python train.py --num_hidden_layers=14 --num_attention_heads=5 --vocab_size=8192 --norm_place="pre" --parallel_block=true --init="normal" --init_std_up=0.0217 --init_std_down=0.0 --max_grad_norm=1.0 --schedule="wsd" --decay_shape="cos" --doc_mask=false --max_steps=14165
MLP neurons of a small language model. Each row is named by its layer, matrix (down: output weights) and neuron, and shows model dimensions 96-223. Each number is 200 + 30 x the weight over its row's rms, rounded and kept within 0 to 999.
After each neuron's rows, "fires before" lists the tokens most often just after its 100 highest values on Wikipedia text that the model never trained on.

L5.down875,154,167,201,185,180,220,135,194,250,244,214,249,226,254,167,231,193,173,189,252,218,196,178,257,183,183,166,210,201,209,163,174,242,137,209,155,198,188,180,207,259,245,199,205,212,214,241,165,201,192,167,217,219,186,198,154,181,209,264,183,242,179,153,163,203,202,222,237,239,234,180,198,152,287,213,152,195,205,201,236,221,157,189,182,236,219,197,203,245,200,220,218,212,197,253,201,216,151,204,193,187,189,196,204,217,122,224,197,194,169,177,199,226,236,246,161,210,172,226,199,151,207,205,226,145,169,222,157
fires before: ", ", "==", ")", ". ", ": ", "'"

L2.down731,167,208,229,152,279,201,237,132,229,213,222,213,258,162,189,147,188,184,200,244,146,188,193,235,201,184,253,213,206,213,207,173,200,165,205,222,228,215,211,177,196,203,178,153,224,257,196,237,193,172,204,178,152,227,217,136,132,211,232,235,234,223,216,261,184,231,184,203,218,199,192,179,196,147,209,190,247,238,180,168,206,204,203,207,180,211,103,178,189,217,221,192,183,196,253,146,215,213,157,207,241,196,181,187,191,202,237,259,168,230,163,169,220,228,142,187,198,231,189,202,200,202,231,201,169,221,200,203
fires before: ", ", ". ", "."

L7.down1265,193,212,218,211,220,261,202,213,176,233,164,223,239,263,234,164,262,160,196,192,212,177,219,254,211,250,200,151,144,204,207,199,196,154,202,218,240,235,171,163,213,155,206,206,187,162,203,173,214,177,165,203,159,135,217,171,146,230,193,255,157,256,162,215,194,192,247,193,250,230,200,214,193,200,175,246,173,195,241,179,167,148,164,160,225,203,158,212,228,178,152,199,208,187,224,187,154,179,177,151,229,179,236,162,172,164,205,275,222,191,236,234,161,162,210,190,244,211,140,213,197,217,220,201,235,190,241,158
fires before: "that ", "he ", "\"", "the "

L7.down918,142,230,196,167,233,131,211,208,163,181,173,199,199,175,207,236,237,270,142,160,223,245,215,196,208,202,173,260,184,227,204,194,195,201,194,175,204,226,214,203,199,189,175,176,139,159,222,197,146,177,221,201,219,155,175,211,158,237,172,161,216,188,196,133,224,230,208,166,182,209,176,158,184,185,219,175,220,201,235,224,176,170,143,296,222,213,242,195,220,231,155,276,221,158,133,228,173,211,220,206,240,223,211,215,213,157,159,199,264,206,169,177,248,173,210,171,271,204,207,172,158,197,215,151,165,219,187,206
fires before: "| ", "- "

L7.down285,214,188,193,189,193,224,188,253,184,169,214,222,156,172,218,190,221,219,180,202,198,227,191,172,178,207,207,203,216,220,176,209,213,183,267,227,236,185,205,175,165,170,173,169,249,242,209,197,237,216,217,195,210,145,185,194,249,211,178,173,192,173,210,157,169,252,235,202,209,189,165,151,213,212,158,197,193,206,198,190,243,225,190,170,218,214,196,207,209,209,170,189,223,225,144,207,209,220,222,195,230,191,222,209,165,165,130,228,205,188,207,223,194,220,174,231,251,180,174,155,158,189,211,175,201,262,199,152
fires before: "| ", "The ", "=="

L2.down164,235,197,200,222,212,182,214,231,240,150,176,177,238,170,186,171,143,202,221,174,261,205,178,165,216,174,215,173,194,241,182,169,200,147,213,180,259,133,221,162,209,201,208,238,150,231,215,227,182,184,221,155,218,243,231,194,204,197,202,224,256,235,193,197,226,149,186,218,199,183,191,199,275,208,223,190,183,181,224,236,151,194,218,201,130,136,244,193,184,183,269,220,159,234,193,190,195,190,249,230,175,159,176,214,160,175,222,181,238,192,147,213,180,200,207,152,166,184,186,222,209,178,170,244,158,199,197,197
fires before: "- ", "=== ", "==", "===", "| "

L2.down888,157,198,285,184,203,251,190,182,182,179,217,183,174,148,179,174,169,170,195,195,204,227,195,230,182,228,212,207,216,239,192,228,226,225,226,180,203,171,206,225,236,215,225,230,212,218,131,201,174,224,173,208,127,179,210,237,126,175,239,181,238,232,194,187,183,183,201,192,177,240,165,240,228,181,212,171,167,181,221,221,273,195,192,232,199,187,194,253,228,159,213,205,219,221,184,182,226,207,193,189,208,207,186,184,248,208,200,185,238,231,200,161,173,170,173,182,207,193,178,210,210,293,174,188,183,158,188,220
fires before: ", ", ". ", "ed ", ".", "s ", "\" "

L7.down627,212,245,227,226,116,216,176,230,167,136,209,214,193,170,255,204,210,222,199,173,190,243,171,289,231,239,211,179,146,206,200,172,194,177,187,200,194,237,180,141,185,192,272,231,197,188,152,176,178,191,267,189,185,192,220,183,166,177,269,191,130,164,190,208,171,243,224,238,188,149,169,177,191,192,159,171,222,212,214,252,178,198,178,237,223,254,185,236,171,188,160,234,191,201,257,148,199,149,131,231,180,184,229,189,169,252,167,199,186,220,193,181,218,173,255,133,181,236,197,214,262,227,157,184,215,192,187,181
fires before: ", ", ". ", ".", ") ", "and "

L2.down51,213,150,199,193,238,235,203,239,213,259,282,225,187,167,139,220,187,231,217,192,203,186,220,252,225,185,181,214,178,184,203,214,172,230,214,228,205,197,244,197,205,195,209,178,200,169,188,172,218,166,205,268,180,204,212,188,230,160,166,178,232,222,171,218,204,246,146,267,144,237,187,162,222,234,219,214,182,171,185,170,181,187,152,180,243,234,223,224,142,176,174,152,224,149,244,195,220,243,198,141,197,216,234,205,221,167,174,198,202,198,226,238,209,229,210,202,198,189,214,195,196,175,193,223,181,227,185,249
fires before: ", ", ". ", "."

L10.down685,187,184,184,269,210,193,143,205,268,218,224,258,228,151,239,160,229,189,155,200,232,192,201,208,221,223,189,238,257,186,192,190,227,191,203,182,195,188,248,198,179,228,186,219,185,210,202,232,177,187,215,179,204,163,185,175,222,177,245,208,152,186,221,219,225,165,155,206,167,169,173,108,173,218,195,209,258,187,213,138,180,190,210,178,179,242,204,176,237,209,186,229,177,237,205,206,206,201,221,156,211,156,174,185,182,227,194,179,139,207,202,138,166,208,244,146,199,185,196,168,246,188,198,164,196,190,174,183
fires before: "s ", ", ", "s", "re ", "er "

L5.down682,213,197,199,216,190,183,201,202,194,206,192,200,206,194,212,215,215,162,158,200,208,207,204,194,176,213,141,193,187,159,228,192,183,200,185,197,175,238,231,229,193,194,192,183,167,239,161,191,197,163,200,204,193,213,183,244,213,184,289,222,223,207,232,225,219,202,223,278,224,193,268,201,241,164,171,160,172,215,244,152,233,246,219,168,138,182,197,245,224,192,238,212,211,179,215,201,176,229,206,171,150,214,245,160,204,198,184,187,190,216,167,219,132,192,208,205,204,145,194,214,189,206,184,212,209,232,184,158
fires before: "- ", "202", ": "

L10.down389,171,204,168,186,206,210,196,213,116,153,160,203,233,177,264,159,241,202,150,182,174,190,239,205,133,198,245,215,213,219,207,203,244,178,196,196,144,161,243,208,205,180,200,199,168,194,175,181,162,172,192,187,234,153,178,179,192,228,123,151,160,222,215,202,228,195,193,190,245,207,161,175,215,199,168,208,253,242,213,209,198,209,221,221,223,201,197,201,163,247,221,218,214,193,221,178,163,213,227,179,190,176,169,205,212,193,143,243,192,200,211,207,219,227,167,176,222,244,248,219,196,202,202,221,204,237,198,168
fires before: "| ", ". ", "ed "

L8.down6,157,179,236,177,192,190,215,194,234,233,237,211,257,200,203,138,186,242,182,181,200,202,211,200,207,187,215,166,235,204,173,157,199,163,221,225,179,168,195,231,140,220,230,192,190,196,216,224,174,133,165,242,200,190,161,252,191,254,189,199,193,148,242,228,195,185,192,193,206,169,211,202,273,188,143,195,224,237,227,193,189,165,203,234,196,215,210,236,204,205,181,197,192,235,140,165,191,210,211,203,249,205,147,228,221,186,218,218,174,184,246,190,158,248,153,142,191,151,188,252,187,159,213,201,245,238,155,182
fires before: "the ", "his ", "a "

L9.down1045,211,198,177,175,179,206,185,222,217,229,214,208,201,191,204,201,130,294,193,181,164,174,155,168,162,225,196,222,184,221,187,254,209,221,216,187,217,204,228,191,191,182,163,188,184,211,199,199,166,209,220,251,158,241,242,157,168,210,155,171,213,232,286,243,146,205,165,188,219,215,205,202,146,204,251,234,175,221,200,192,212,200,212,207,231,173,178,255,249,201,221,164,182,234,203,158,241,206,231,214,212,233,213,249,165,182,180,159,219,183,164,201,167,200,199,229,214,210,218,205,193,228,231,206,263,207,145,168
fires before: ", ", ". ", ": ", ".", "; "

L9.down1178,157,160,233,196,227,191,212,191,188,201,250,189,233,201,215,195,219,135,214,202,209,201,251,186,224,218,234,196,196,214,217,193,199,269,217,235,181,161,187,139,202,190,214,179,194,171,212,196,115,192,174,206,258,150,213,148,187,174,166,151,173,188,238,196,164,233,239,196,210,214,196,235,170,170,200,217,175,209,183,273,219,199,175,223,185,224,227,244,188,232,231,215,192,164,170,224,152,216,158,192,252,183,195,222,165,156,192,194,223,184,179,190,228,195,187,252,238,227,211,206,229,203,189,189,164,175,227,181
fires before: "ul", "| ", "0", "1", "; ", "2"

L2.down237,226,174,233,235,170,186,170,182,223,170,188,217,240,202,181,210,161,193,180,169,210,166,205,233,210,193,209,210,191,204,205,181,261,212,219,185,161,237,198,238,238,232,131,207,249,149,225,176,192,179,176,157,134,176,260,223,180,161,175,185,227,204,199,226,145,193,212,220,229,238,184,203,224,256,225,199,144,219,187,160,214,188,210,213,248,195,161,234,201,205,214,173,170,238,175,189,224,200,203,223,196,222,209,215,203,167,190,161,228,143,149,234,217,179,191,172,186,187,213,193,204,213,183,260,259,189,184,214
fires before: ": ", "==", ". ", ", ", ".", "while"

L9.down495,287,202,198,176,197,229,217,152,115,168,194,227,131,181,164,222,223,246,203,229,168,140,187,204,178,151,232,178,120,195,225,227,194,224,231,191,165,210,208,186,198,225,257,149,258,201,200,186,168,221,211,211,157,209,200,154,184,168,219,199,232,191,188,241,199,186,151,201,244,175,228,229,201,211,265,215,187,180,210,223,207,219,200,239,254,164,217,220,257,203,192,235,203,197,235,189,206,179,202,176,207,207,201,183,211,197,179,195,181,261,196,227,188,205,243,201,201,160,190,236,236,209,166,232,216,231,150,206
fires before: ", ", ". ", "; ", "\n", "| ", "."

L7.down869,185,183,179,254,199,222,171,241,234,188,180,223,205,221,245,150,193,213,149,214,158,193,146,176,224,209,207,213,195,207,200,227,255,176,236,213,205,240,213,182,226,169,205,216,209,204,213,235,186,222,212,207,173,208,218,219,187,161,268,184,180,221,181,233,196,172,178,182,169,231,231,223,122,191,231,201,205,200,193,207,153,193,189,199,185,171,199,169,234,166,206,180,156,254,213,147,186,229,191,216,217,222,188,194,203,189,196,188,194,224,183,190,184,186,206,222,126,170,192,199,187,111,158,234,169,217,224,186
fires before: "| ", "- ", "The "

L7.down8,131,186,214,170,248,228,140,222,255,137,206,261,217,192,220,213,201,193,166,152,222,205,176,180,211,234,187,193,201,217,206,217,234,198,194,206,193,190,188,201,204,238,234,167,243,217,171,191,138,185,245,206,177,222,186,184,140,204,233,164,251,206,153,211,223,208,215,208,217,173,180,188,195,254,187,203,202,203,219,136,212,162,216,200,188,196,204,135,228,194,235,188,164,167,201,225,222,193,216,169,202,189,192,238,221,184,192,200,208,179,171,224,216,247,126,215,261,217,210,196,177,182,251,188,172,170,223,153
fires before: "\n", ", ", ". ", "s", ": ", "-"

L8.down1255,249,211,216,174,164,185,147,171,184,271,247,218,202,211,122,181,197,262,226,204,232,221,179,241,182,221,156,200,160,148,207,169,187,184,188,248,144,206,221,152,187,172,125,155,190,259,164,213,222,165,213,233,196,215,207,218,223,238,220,183,253,189,176,193,212,195,201,185,188,239,206,212,227,238,176,232,183,189,172,176,151,174,205,216,182,204,173,194,245,186,198,209,169,242,192,180,183,199,196,178,162,183,222,144,202,213,229,187,227,232,211,217,267,265,161,216,220,214,164,247,224,207,216,215,227,212,218,219
fires before: "to ", "in ", "for ", "with ", "by ", "and "

L10.down231,192,230,217,172,199,215,245,195,258,211,221,227,215,185,189,160,225,191,174,142,201,220,176,203,265,247,139,201,198,271,188,243,172,209,316,133,211,179,179,195,181,196,192,148,153,179,237,165,157,206,170,249,179,158,170,220,199,257,169,256,197,166,185,187,167,229,184,243,215,244,209,233,190,201,238,168,233,238,195,231,233,227,203,229,207,232,193,146,190,231,207,146,207,256,178,201,196,211,187,179,182,201,231,209,211,204,195,191,237,228,208,171,224,200,193,185,193,180,226,217,251,241,179,222,226,144,129,196
fires before: "s "

L2.down39,220,220,199,187,208,222,195,175,199,138,244,219,168,196,176,149,194,194,199,189,236,181,218,191,169,221,175,258,169,196,206,187,187,210,233,220,280,198,190,202,250,184,191,207,170,195,188,214,156,194,174,235,211,224,221,211,183,161,199,185,222,213,215,222,220,234,212,241,184,179,182,256,212,209,234,224,152,192,157,167,250,175,190,239,244,216,253,187,187,220,211,185,240,211,183,138,149,220,134,199,221,233,170,268,234,155,232,186,233,205,167,238,140,178,106,228,180,256,202,210,178,169,173,183,162,221,220,192
fires before: ", ", "-", "\n", ". ", "tion ", "\n\n"

L7.down448,165,216,184,190,172,235,196,228,176,159,245,210,125,197,189,229,238,133,126,179,180,220,242,236,189,241,213,195,175,258,179,174,211,162,161,225,193,235,252,174,207,213,203,158,224,160,152,244,215,172,173,163,241,207,241,121,238,194,233,178,194,212,185,142,215,179,204,175,187,216,187,204,192,236,226,156,207,245,210,191,174,160,212,204,246,191,255,182,173,187,197,230,253,206,237,202,224,160,228,212,165,249,199,180,185,185,184,202,178,217,204,226,203,223,207,210,233,212,213,206,172,237,216,175,228,205,177,189
fires before: ", ", ". ", ".", "of ", "-"

L9.down76,215,215,174,202,209,186,157,162,244,227,228,198,187,261,222,247,202,219,185,203,188,223,192,168,188,227,170,184,184,185,213,173,169,183,128,228,216,199,235,194,222,191,180,201,178,160,217,212,228,196,181,210,223,155,189,188,184,199,112,189,200,232,190,147,219,188,129,201,240,216,246,173,170,233,194,211,232,162,194,250,215,157,157,249,221,223,175,250,279,229,191,191,187,203,202,239,167,204,174,173,184,198,189,160,203,152,205,201,161,204,162,243,236,206,179,253,194,184,164,207,279,173,174,206,185,186,234,238
fires before: "of ", "to ", "e "

L7.down95,226,242,179,167,193,205,182,184,215,144,214,232,195,206,266,276,191,259,182,222,175,144,198,179,229,190,217,194,230,192,211,221,202,158,215,158,204,216,216,211,177,220,143,225,239,195,243,217,188,209,209,148,175,198,212,239,194,158,199,150,200,280,180,193,228,217,163,212,203,176,183,197,244,256,233,209,205,236,176,177,208,181,183,182,237,239,147,244,199,230,219,225,243,176,167,187,199,129,207,180,161,181,209,168,245,219,212,154,158,209,180,216,193,162,207,237,248,133,194,188,250,200,154,197,194,196,163,188
fires before: "| ", "==", "- ", "The "

L10.down250,144,165,220,208,176,147,247,174,198,186,181,178,252,195,151,184,179,213,207,244,203,233,208,180,217,189,207,186,189,263,183,188,209,215,201,170,250,154,222,181,187,213,171,218,236,192,160,166,210,179,208,182,151,225,151,222,224,217,204,170,215,183,154,166,174,241,219,188,177,204,191,198,165,215,208,167,190,218,178,179,198,227,212,213,176,196,169,189,264,166,231,204,182,219,192,173,167,197,222,226,215,216,188,176,195,202,189,191,194,182,210,218,211,214,163,137,253,155,223,237,173,232,250,182,213,204,210,174
fires before: "- ", "a ", "the ", "atre"

L5.down495,256,230,199,216,152,214,209,223,219,274,249,262,150,237,220,200,211,198,157,188,173,191,168,245,230,177,187,173,214,182,184,178,191,246,111,249,201,198,221,139,195,236,199,197,239,182,207,224,150,160,239,213,219,215,202,207,233,128,198,197,212,192,234,164,211,210,174,229,177,242,210,177,198,219,171,205,224,214,181,213,198,171,199,210,159,183,214,191,187,196,206,179,195,195,163,199,213,244,191,241,149,196,198,220,199,164,195,271,231,197,151,215,176,217,261,253,176,203,186,208,227,232,169,205,225,197,187,162
fires before: ", ", "202", "201", "200", "."

L5.down61,204,222,212,180,198,206,177,196,216,200,212,230,195,178,245,210,237,215,184,241,153,180,196,262,208,166,157,205,176,187,263,188,194,141,222,196,207,187,240,144,198,217,172,153,239,218,234,173,155,166,254,196,164,244,190,172,183,168,224,186,174,239,187,208,241,191,240,257,201,161,210,248,199,196,230,210,182,208,192,267,235,170,227,196,160,188,204,206,195,177,177,235,191,176,176,150,189,201,215,211,164,175,201,202,187,165,202,185,221,239,215,234,181,191,187,202,227,268,115,191,145,200,199,200,231,165,170,206
fires before: ", ", ". ", ".", "==", "–"

L7.down1095,195,163,149,228,166,241,187,236,185,183,208,204,205,186,193,241,223,181,176,200,155,190,235,259,247,215,228,219,228,169,183,190,249,172,220,188,176,150,205,215,214,208,130,220,217,204,218,200,186,226,169,218,186,168,210,220,129,256,213,206,214,195,160,175,262,197,175,227,158,219,207,196,171,243,229,219,210,212,175,203,174,194,223,164,182,217,197,206,202,169,227,211,246,203,220,169,250,211,205,162,196,195,168,235,208,268,242,230,176,178,223,184,193,183,233,155,222,237,172,187,172,215,175,189,201,190,227,169
fires before: "| ", "The ", "It "

L5.down413,237,203,196,183,195,207,146,211,202,158,175,181,234,226,163,133,216,203,156,199,166,213,195,186,187,176,215,174,239,190,241,203,215,218,253,215,211,174,213,210,162,206,182,233,198,151,188,212,201,206,155,217,182,218,279,180,243,254,145,175,201,203,168,198,202,221,202,201,184,223,192,190,241,196,220,224,111,211,186,191,168,166,165,221,197,199,154,162,204,228,177,201,269,192,184,242,206,248,181,167,196,203,209,207,144,155,196,237,219,165,212,164,164,213,257,163,223,196,169,221,209,203,229,153,220,208,200,183
fires before: "| ", "- ", "The "

L8.down616,265,186,157,176,226,235,151,173,205,248,192,240,164,238,164,168,235,164,262,156,177,196,209,266,189,219,253,182,171,212,185,230,199,183,177,229,187,272,212,217,228,188,188,220,260,181,138,179,167,189,217,192,202,150,192,226,205,145,127,142,198,222,214,239,219,202,234,213,214,229,178,218,204,251,195,150,185,207,223,222,204,150,189,228,195,176,175,203,204,196,143,209,195,230,193,237,190,196,224,214,190,208,188,132,238,166,264,180,150,212,199,201,256,171,166,165,206,204,165,231,218,211,165,204,208,197,142,158
fires before: "by ", "in ", "to ", "for ", "and ", "as "

L10.down1140,138,181,228,205,248,227,222,209,225,173,190,172,216,188,203,178,234,199,227,203,158,184,228,218,177,215,214,212,232,189,237,199,201,198,183,198,221,206,210,254,187,185,186,209,207,203,203,194,207,206,129,272,145,256,183,188,226,192,193,208,181,247,237,218,161,172,219,237,220,208,168,133,186,205,244,177,232,201,214,210,232,187,199,160,192,140,222,263,161,185,197,196,201,137,214,172,247,228,147,180,204,210,209,217,171,230,172,161,255,198,243,210,201,197,208,212,222,214,230,153,117,214,162,213,212,229,182,215
fires before: ", ", "th ", "″"

L2.down220,197,263,224,157,260,237,232,240,195,200,217,248,128,216,226,198,176,183,184,262,202,241,196,156,195,193,206,211,161,199,211,206,201,174,231,227,184,167,259,210,218,205,211,158,175,177,161,176,170,202,143,245,201,243,226,226,180,158,212,170,218,209,197,217,209,254,162,236,155,221,132,257,211,246,240,206,194,194,186,202,170,200,216,170,189,225,158,164,222,258,189,165,203,183,198,259,152,219,201,213,158,226,156,175,227,106,223,142,197,238,207,253,204,233,186,205,171,169,234,161,197,167,162,201,215,193,131,140
fires before: ", ", ". ", "."

L5.down869,219,173,223,189,182,174,197,202,173,128,227,216,193,195,168,148,173,234,210,233,147,186,251,188,193,166,223,230,231,177,210,215,233,164,204,240,262,224,214,266,191,149,165,174,226,141,263,208,217,214,263,178,171,203,201,228,203,256,126,185,212,174,199,152,266,208,238,179,199,218,188,185,268,231,207,207,217,175,219,204,198,244,170,180,166,199,157,222,249,202,257,223,227,180,201,212,188,201,222,247,183,170,179,205,223,185,205,194,228,252,215,171,244,155,229,204,190,186,161,174,162,181,180,189,234,218,207,194
fires before: "| ", "a ", "an ", "The ", "He "

L5.down884,181,207,178,238,239,208,201,205,244,161,224,200,223,193,200,212,182,167,181,152,182,245,220,174,194,207,170,189,181,222,194,176,178,169,225,198,181,174,178,231,208,184,222,161,256,186,203,238,153,197,217,246,220,211,217,150,192,170,180,189,234,200,192,193,178,124,270,211,221,197,220,180,179,221,188,130,212,223,199,183,172,182,207,219,190,190,177,203,249,164,175,219,220,261,213,156,221,144,132,226,193,206,202,176,237,192,172,233,173,162,195,196,170,203,188,175,202,183,198,197,210,227,196,169,229,193,162,155
fires before: ", ", ". ", ".", ") ", ": ", "\n"

L9.down263,211,179,197,186,228,184,229,168,204,190,171,219,243,219,225,187,244,160,213,211,234,191,183,197,237,257,163,151,192,197,182,182,178,193,206,191,216,213,192,230,219,151,228,261,209,148,211,169,217,165,168,194,174,170,176,150,215,206,199,207,160,213,204,249,180,192,173,217,178,226,199,198,168,222,192,227,162,157,165,161,209,231,169,166,237,199,192,228,194,219,190,198,243,155,172,196,186,165,230,168,191,190,229,185,169,183,210,194,183,252,236,214,87,209,211,182,221,204,251,185,193,185,210,156,180,209,190,229
fires before: "that ", "\"", ", ", "he ", "the ", "it "

L9.down856,222,196,215,200,206,209,178,198,251,170,276,205,203,206,202,189,230,156,168,176,164,194,245,147,201,183,245,206,170,170,193,191,173,245,224,226,223,193,230,164,214,145,192,145,213,229,191,228,169,185,228,197,220,195,175,216,248,140,161,205,189,174,233,149,160,233,198,224,143,212,188,192,238,206,206,199,208,186,237,209,239,190,167,198,240,201,242,225,148,216,247,249,145,154,195,218,181,190,204,242,220,191,181,264,196,193,241,219,131,194,195,207,214,202,229,213,215,256,225,132,218,239,170,249,168,163,211,214
fires before: "| ", "0", "; ", "1"

L7.down445,188,199,253,162,216,224,170,231,193,188,227,206,184,175,166,238,220,176,146,203,196,192,172,234,213,210,237,179,189,191,203,200,233,188,240,182,224,188,173,213,131,192,196,197,212,187,201,213,244,226,197,197,174,130,216,172,219,115,204,178,183,262,158,215,158,222,256,157,203,213,182,165,222,208,219,169,202,208,190,224,218,195,194,184,254,253,210,229,222,207,221,208,182,151,186,183,149,173,187,173,165,179,160,208,191,160,133,172,209,185,226,168,146,180,142,209,226,191,162,202,209,210,232,211,157,257,186,267
fires before: "- ", "The ", "In ", "| ", "It ", "He "

L2.down1205,232,166,214,211,188,190,212,220,199,177,181,235,162,123,206,194,143,211,166,214,190,214,260,259,192,198,217,219,208,201,237,180,214,180,193,251,212,175,177,183,206,225,210,206,199,188,259,222,173,239,220,217,204,202,129,175,191,168,178,216,240,174,160,204,201,211,223,209,214,170,220,214,271,179,187,222,220,233,160,161,242,192,187,153,174,183,244,217,199,198,204,230,244,248,174,230,225,222,133,251,128,263,223,195,210,189,215,115,196,181,208,215,111,209,172,148,234,215,206,155,199,183,130,182,154,173,167,185
fires before: ", ", "-", ". ", "wood "

L2.down628,208,186,225,218,224,181,183,215,241,171,183,174,185,232,191,210,171,240,182,206,238,164,219,138,162,196,211,218,191,155,198,191,191,211,167,254,235,210,212,194,184,219,158,210,175,233,194,241,163,181,264,151,153,198,223,183,239,229,168,214,161,234,249,209,235,176,186,219,207,275,147,164,136,217,207,161,253,165,207,188,240,197,194,188,213,197,101,207,230,232,211,172,238,241,188,218,217,187,197,203,208,223,177,168,137,213,206,156,206,171,153,163,247,239,173,168,163,208,165,185,189,251,184,259,243,207,157,170
fires before: ", ", ": ", "==", ". ", "er "

L5.down154,165,214,183,191,194,213,251,207,211,209,213,176,166,193,217,193,231,268,146,273,150,259,257,186,141,219,167,190,208,209,217,198,202,184,172,224,195,227,206,191,212,186,207,211,180,215,199,219,172,226,189,149,225,182,213,158,190,206,184,180,183,188,216,146,206,258,179,164,213,188,247,175,175,217,179,208,216,192,188,157,199,152,204,208,228,217,137,216,249,205,173,165,173,218,205,167,190,232,211,190,201,154,252,208,184,175,203,167,233,176,193,198,166,189,184,225,178,246,168,152,219,231,215,204,274,191,206,208
fires before: ", ", ". ", "-", ") ", "; ", "."

L5.down614,226,247,136,161,182,154,217,234,230,239,193,260,194,200,210,158,198,230,214,242,220,159,169,218,176,197,273,187,201,199,218,145,179,211,194,270,203,217,203,223,206,177,186,183,191,168,226,214,170,192,214,282,227,186,239,166,152,165,207,217,130,181,225,240,207,142,197,208,184,163,226,228,146,203,195,187,207,216,231,220,176,218,203,222,226,170,229,136,177,191,148,264,211,260,178,164,165,229,193,224,182,183,218,175,198,193,252,203,216,183,204,202,163,228,220,209,154,186,209,228,240,170,190,165,190,237,231,170
fires before: "s ", "\n", "\" "

L7.down478,236,231,199,137,285,211,261,230,187,211,199,250,206,159,181,246,179,200,184,209,173,213,184,206,234,223,125,175,115,205,234,270,205,222,198,199,223,190,245,158,189,199,200,209,169,260,161,159,186,192,209,182,229,257,188,226,162,221,235,201,219,194,224,235,264,182,164,229,163,222,270,188,216,191,190,170,167,139,229,210,179,166,205,175,206,155,151,236,210,207,153,202,213,214,193,239,207,176,211,186,187,174,188,157,194,173,185,174,171,192,150,235,217,205,131,200,196,231,221,210,128,187,195,166,198,223,193,140
fires before: "- ", "s ", ". "

L2.down905,216,188,206,170,188,194,246,252,210,142,232,215,208,177,195,226,185,196,188,116,211,238,222,188,206,220,209,198,212,213,192,181,216,232,199,200,237,251,181,186,240,216,159,169,191,188,191,204,199,186,274,184,194,233,217,147,152,146,138,217,147,181,216,242,173,211,263,162,197,158,229,175,195,214,177,153,199,139,193,169,163,166,173,235,219,170,191,177,174,198,188,164,173,218,222,165,234,173,198,205,207,171,217,227,220,171,159,149,229,238,227,210,215,224,182,225,175,232,150,237,245,211,212,203,170,229,257,191
fires before: ": ", ". ", "==", ", ", "\n", "s"

L2.down360,150,155,184,178,195,177,202,157,135,210,164,204,198,123,208,141,245,164,146,204,201,200,230,214,221,201,193,144,268,164,220,165,207,174,235,204,244,242,222,212,187,162,209,222,181,220,179,235,230,231,173,190,149,223,200,195,159,223,196,118,199,167,228,227,247,241,190,182,155,201,182,206,185,211,203,179,183,182,228,255,185,156,215,232,151,212,171,190,225,217,175,254,175,215,129,189,170,228,203,193,203,202,196,225,207,185,186,229,217,174,223,183,217,196,179,187,303,217,213,225,220,221,200,178,179,217,191,176
fires before: ", ", ". ", "\" ", "'"

L2.down996,247,119,227,166,208,276,154,221,162,216,180,164,209,185,202,211,233,236,153,169,209,282,165,222,204,244,232,216,191,278,265,229,222,192,200,238,200,155,205,204,220,208,238,173,184,202,169,207,221,203,173,222,246,195,212,151,193,169,162,155,226,213,215,171,235,200,260,177,206,187,216,142,211,161,165,193,227,195,227,168,210,173,239,206,228,179,222,232,247,153,195,198,144,158,190,187,249,190,230,142,200,189,184,225,214,168,193,180,215,201,218,207,232,168,184,243,214,183,193,209,186,226,174,233,168,118,214,218
fires before: ", ", ". ", "\n", ")", "==", "s "

L5.down333,174,254,198,157,197,212,199,234,179,176,181,240,174,196,160,186,211,193,192,202,162,210,173,205,250,249,164,212,186,225,174,219,171,168,208,230,172,147,196,227,184,224,241,241,217,248,193,215,171,191,214,222,190,182,175,224,194,182,229,201,126,173,165,258,147,200,207,171,193,164,226,292,165,208,217,168,191,183,244,188,170,204,202,184,200,232,251,190,168,198,153,215,193,218,233,232,190,189,203,175,224,236,186,208,176,161,222,228,206,217,182,210,229,174,204,257,157,229,206,137,190,199,240,184,201,260,232,229
fires before: "s "